config.toml
n_head = 3
head_dim = 64
vocab_size = 675
activation = "swiglu"
norm = "rmsnorm"
norm_eps = 1e-06
rope_base = 10000.0
bias = "none"
init_std_o = 0.0
weight_decay = 0.33
schedule = "wsd"
decay_fraction = 0.594
final_lr_fraction = 0.1
seq_len = 512
MLP neurons of a small language model. Each row is named by its layer, matrix (gate and up: input weights) and neuron, and shows model dimensions 64-159. Each number is 128 + 24 x the weight over its row's rms, rounded and kept within 0 to 255. Numbers have three digits each. A neuron's up and down rows have the sign that makes its largest values positive.
After each neuron's rows, "fires in" lists the words (lower case) most often at its 100 highest values on Wikipedia text that the model never trained on; "fires on" lists the tokens most often at its 100 highest values on Wikipedia text that the model never trained on.

L13.gate390:105102118116136139119162134144136106117104131132131109117138196165107160089125107146116113140156132108159137060165112123133179143113139150135155107103118156095139191125124098123174112134113128106143129168135085066075124138079188163126145104113130164178116148149131133124136146132149122156
L13.up390:122164163141138106101155075108155090111143093127118175111103141162154118128114129105138112154118103101119132133116140125099168106095141119120120143092164150119146170117123089145102136153107157137110108138127130075116121156103117112112135137143147125107112172129138123135135137117086174156
fires in: "as"
fires on: " as"

L7.gate465:136150159135111137150182132136130157132102119177125120130114149125107149118129145103104130148138125116138103092131118117114165156145135079119110109159179143144135147102106082093108125148087141126163140146131109138076084157128097135113142093055095122103110099130105118136160147094076132131
L7.up465:113152117147127138140133116112170140141137164128134125125149140099133130104147121147132119089132110151093105076101120170136102152133130129076120118146118151137151181155120097108073094151091149142114149121129160179123126129126129144129104148112131111109098119122152125170167155135087124092
fires in: "at"
fires on: " at"

L4.gate266:182108137111122141121167105177119125126175141092161096138095102136166137127157133136126094131098153088106120137140122129140142117138114149110135163132143085120101135133107105158149149136149111151094124109122161129113102139084133147106134126151112132120126143119091138127143132161174122101
L4.up266:144068119090117135138134150128159123089139139135157106128080131142130122170108117124092123123142137125113120123107125148132116120104139128104137135144142115116082106160108160145131108131153125119119150124140143130146104129146132115100132103130133123107129107142080123133160149129133092118
fires in: "school", "college", "district", "collection", "territories"
fires on: "or", "ool", "ge", "t", "ction", "ent"

L12.gate12:144168146129172137140126158123194115125148119117125097121115152129095118147168139090120103133144110107170180092142111118107117109106122163127145134136118084134090075173093152108133119126146105146150114116082149146148139153144156111113127106124125133098091123086114125181157087149108126118
L12.up12:119113127098122147106127144151100072098132157162151102135106130127152097135134115109102108089126102098088147112165092115092108147140150127080133121109111091152127123117112157169109137097121162115139104141145136072117127110129152090111139123149132120125144127095123130138155171122170135106
fires in: "several", "of", "many", "subsequently", "following", "subsequent"
fires on: "al", "ent", " of", "y", "ing", "c"

L7.gate145:112151123132142146144170081165138091129126112153109144078135168103168126115106159131147108154118146102152124145105112159118110094154124138126129154134112097151114192129126138163163180156122122131149119139119127134172117158104099114109126090151148151116112125125130108117126137126133119114
L7.up145:153169157133131116106093132160133086108160155120117173087139127102166122103101115100128111120118146123149124139120152121112097104159144149099112175100137127176098132126124077125120104150146137149117126111122104085077135139137135113109119124141160154105108120131125102153157132100124154147
fires in: "as", "head", "no", "style"
fires on: " as", "ad", "o", "ic", "y", "ing"

L12.gate329:145147073140135162153121122091090157098118121097149126143167145142159141146147058114081137118121155136159131129153131136101069107163160136125091141112114128106151154084188134139124131121114141132150092158101129154118122131109106144118126097076092139153102144130121132136144128121144160172
L12.up329:129082139077139093115137125148125105120134148118091095109152125106121152177126134073096120093121190139125143138117115085125089143119161125134073127122149118183116137084149145120137124156121141142119074126111106138081151114093151121143129123127123129127107131147138079107144131124129114114
fires in: "march", "october", "july", "january", "may", "june"
fires on: "ch", "ober", "ary", "amp", "ay", "ly"

L11.gate484:129096196151154081120154118082167078147149117106144143159143153062142112107143163114123136123135157123137115061123091080114139135119140148150149100120106075117140146073144137159125138161138118125143082141090119113120174190096123133100099111127150128130094134140116119161139114139137120106
L11.up484:106120164118120115154121116170147163098167122113162159112146132129127150150172184114125115129096123102132162107097116171127131109116107095145109118107138128074118143117136079166128136147138090150121162134102164186137155156141142118096174116124145135096123121117125121159175141139123158171
fires in: "as", "than", "became"
fires on: " as", "an", "ame"

L12.gate256:145128122094128133114197097115168119146135132078154134069150160149108124127133170126143078138157083106141152123141125126130118118111175144139129114108078135101132125159150094104107097140162150107146104154095128122107157121083134156094107095104104130104121139140140133117168105141093102129
L12.up256:163140208106109103106124142116109159128098137112118136129124153117154092135129137135146108130135119068151089122133153124123080145164142140118103133095118072150112093179105099136111145141146132155127119137129116134147127121113182161122155112130129125115126122140137123138118115120102127174
fires in: "some", "several", "any", "many", "most", "million"
fires on: "y", "ome", "al", "ost", "ion"

L4.gate510:140168130120131140148137099141136133104123108094137189095163135107126117135075082150129176150147128142132142123082087098136181093188136182136110163119129120143162131117168122137126145140125135182113115147106140164156100104117081135124147097125121142168127145128100127117098111120117098090
L4.up510:140118129104158150108140178132141154154076191159130149098140135134119152092131092107115168117109085109084169148094133099114142115076115121160138114129125147168137130118154132134144088093151118108146143126096136132134122128095098099100142164114129105077115116116169124093133146093139148119
fires in: "he", "presented", "attended", "present", "held"
fires on: " he", "ed", "ent", "al", "or"

L8.gate441:116140162149131167136150078107096121107146107144162180102118150130138123174111115092116149151152105146106137178131092099142157107125125175173140099154106140162141121142147148082140130146161129156179142125149126110131141146118126094103100091084104144138131127125076166130096125136108129139
L8.up441:111111122135142176139138129114108123126136156117120143171133127131136085171142128082106122121117116154099134126119072102142168129141130140146093106167145130150163126104128110104129142086120163092117147133116127109154098085153132118104137134117090124112106178137163129140094106160126155156
fires in: "she", "he", "can", "it", "canadian", "canada"
fires on: "he", "an", "e", "t", " He"

L7.gate228:101139122137134135153138106094118110091155126130144123128101148128178113146168127127119146092167133149135128140122145140141089125142127156119110104120094125120113164116138130092132126070153146145153105147117106148109162110146121103102093091113125096102106177127093128111144122144117096164
L7.up228:166115117160122141155112152128136144119121139117141124153115110157129141130171145169123142156147157050127104174189158171135186148120130118122163101137134079152064141096142119137125128064128126172104113123163115117114155118099083136148131139130146125116126113118112105144161190135101133136
fires in: "near", "north", "research", "northern", "death"
fires on: "ear", "or", "ort", "B", "ath"

L4.gate384:142074130104163151102156145111094097126141135128133121118131136111144120127122148087124144125157113146130139125077122112143132122099151137136147147108146146098136147117146097106132076102143140157167162144083119104120122107142090104124129117108174121168122080141139168129106162098167085063
L4.up384:107135148105145124143126111144141105150149100091114103155135156125142093129177142117153126157116127147132104126124131127111169153051087183121121108107122118132078082130137153128138132111109120119101109130130121114127151122147162131113108118132149145119128129084118171150112122142116127138
fires in: "on", "as", "several", "months", "years", "week"
fires on: "n", "s", "th", "k", "al"

L12.gate298:114143127151168152112142119121071153114116145177149147129126121167136134132163146112115167172099129169123099147123140122158144104146086145152155115139115148144138120090108095091097095127155097116168132137154123156106129135122162165115105096114106150120109083165110172132128133133141125129
L12.up298:129093112157120109125115164128120132170117109157136125152121154166141160086168104138112157073082131123136094149110135086141151124146147117145118089170097146127126194093150124168097073098078115119137112168146120159132163138152156174117131128154142099160141144167108150100096165163084089129
fires in: "at", "association", "attended"
fires on: " at", "ss", "en", "s", "t"

L4.gate221:140107147156146146081162131117125088112131133135141123115136101129099117184142136102125078136160146113170089158136108141117108115111169103160134136131142155105128161144135113111104079118119111095135162132128135168158128126141190116079121096114135112146109126131113140152151126091153131087
L4.up221:096143114154130116129125145127064163157152122147079135122137126121087141116173153127141139118092145160097141185122153099150131112155113134128143095158164128104138125186127125149176136134110153130136113153141087096109149109128143088166141127142125146133111134132136154139122141125125106160
fires in: "city", "university", "conference", "division"
fires on: "ity", "on", "iv"

L4.gate27:146156188125126121116198101115127150150065157111155187131130162130136162140103139134115127131128130135138069187106127124138102117147105107141141120093147128142173130136152101128135126080130135106153113184153137144128112102154116119107118138115152113111116145150091130085160132115145130133
L4.up27:115154134108149133143104117167132148113134167106098180172134143114123149125094154138100085135074121128123102161117125152140125127140125144126131129102129163165166178150146102130142115086087148140148125152134108180120133155144138136119116127120162081148121113187175077149159140098153134140
fires in: "a", "as", "at", "according", "after", "in"
fires on: " A", " E", " In"

L12.gate412:120151124119110142156106135161106089089138146138137105150152157129125119149129156132131123134177148136136151122097129089113120146109160138109119103118120216109144170103117084128093121126118086135153112121154109136106120136113164139085142103121109123122113132148094159165143070132128126149
L12.up412:069128178157150105133119118133121156119157154122112120174175172131136154130167132137123101099123130099085125119169130117129140076159130135189151089130126082126125172142144101092160151182113102070139088160116126122140104142119146105140158125173101155083108154129105136150169062102139169114
fires in: "as"
fires on: " as", "ic"

L8.gate243:124120149145110125158147152151115079132138123159109120134169143121110164164120109139134117086112143146131147124128123107139132130160160172162121140092101140146163176138125099139165111185154114153153143160108112110113176149089197134102148100129146082127104152118140109138101110145136102133
L8.up243:137114084148138124139120081132146076120127141115093121108106150113154151136146146126119138097140143134121151140148115097136190147114085097147120144158124136145130164075124090127132117139120165084134134109150148161118172135112138127129134096106102108104112124125097156129125112190112085148
fires in: "september", "president", "present", "as", "presented", "picture"
fires on: "res", "t", " as", "ac"

L10.gate491:151107132141121094087127104121116129119111107116150136108126115154133119147158137108142122116160127162153154107139097096109133114149134141151174199147134099120119151153086115153135115200135117137138110132127125153125092110133135184075127118178125141112115096136085124120139134150130119127
L10.up491:114115150130119113060144135147144137129103145108126115149135126133140138138088125118111144097154099114145134168091104158147133134105174095115147193112138125121161139102132095171159139153160146127164141171117099163110119149105155104078120099117114134092116145164099126155127108166159137127
fires in: "school", "department", "building", "military", "college", "faculty"
fires on: "ool", "ment", "y", "ing", "ary", "ge"

L13.gate460:139095165111094148170168107144120133099085133133133129143122087145130112148139114108112107136171117150099113126159143145126120101140143124160123157105133120134113103119148129139148128159143129140150109092134200097099115102129138077078142122124126140082144101171135117120130095133159112157
L13.up460:131105140169118128118147083183105096102170113117124093129113117149147114124158104104146154158136099110123127142100137108124106120148108129159083192102129130113147094115117133118129113070144081172144117120124131131110130159092107100137160112094104098144117076134138130135118165127101147094
fires in: "it", "which", "that", "film"
fires on: " It", " which", " that", "m", "t", " it"

L12.gate126:139123129153139120132155087067127103091135142176125130131127110104119112139080111102120107096120094131136137092145096103142156129090112105164107147145153123136184115119164140113140109144148165132169140158139095112133119157124153125101138089110113136148117153154127110116113089168144168156
L12.up126:113128140127137119169120085162137134089112190144114092154137135142134108127085135120125142106153129158143119171140133144110148086132100137156150088100120127146133111111125108093152107114151127123120090148146114100141074102070131120131123123153129144136149130122127133122163117182131167124
fires in: "she", "they", "i", "who"
fires on: "he", "y", " I", "I", "t"

L6.gate289:122118122134108125126075110104153108115098111111153128186099137141137133144109119118139168110140119148110150150136121119131130145149151187099100150096131107133140118105162136109102075094117139104120094156126111113110156143153108121121165102127168115141142158114127137128172133109126101137
L6.up289:127103146142175112086122105168077124130206129120128122151126110112140139185114102130121114125128138134096125127135092115128097153115148119125167069178155152137141135146132142130125115099162115146124089106133132109143112122087127131102147128141133123192126111144197135123128144128110125102
fires in: "march", "july", "june", "april", "light"
fires on: "ch", "ly", "ight", "e", "il"

L9.gate18:126142115109127155135168131140148160141120146086115073139106161168091168106116152142111114099131097098118147115075127120116149109121154119101154093117091144179138129112123108083124153052138109119162124160109138148133134118155152144099144094146137094156145126143110135141146103141131127139
L9.up18:141170153131150160102160118143116139131126159095167115132097115118136131125137164117113116153119120086142100169176135157077113122125145124154141133086133129154120142096084163082105135144090151126150133151105135116105142146138130112127106131101127170171126145128160141117108166102162138143
fires in: "several", "some", "many", "most", "responsible", "various"
fires on: "al", "ome", "y", "ab", "ib"

L8.gate381:125113131103129132101107156079180068080139136160154127145142113152032128143144124137106165119096147164124129130126098138119138134130154160150136128156138127120137121131132097102128140151132116143159109144119131169184167127109169110104167103139152078136113105129110122147142160105090120150
L8.up381:115130105080113137136120126161112106106145116159121134156102140102114123096140111138121106125131074127106168132124112111127104106100144133169083140113115165128129133126122145184128173140133137070136160137130107133146102151140130114137131135110127103093075140109134142124164183151161112153
fires in: "of", "until", "subsequently", "age", "soon", "subsequent"
fires on: " of", "il", "on", "qu", "ge", "re"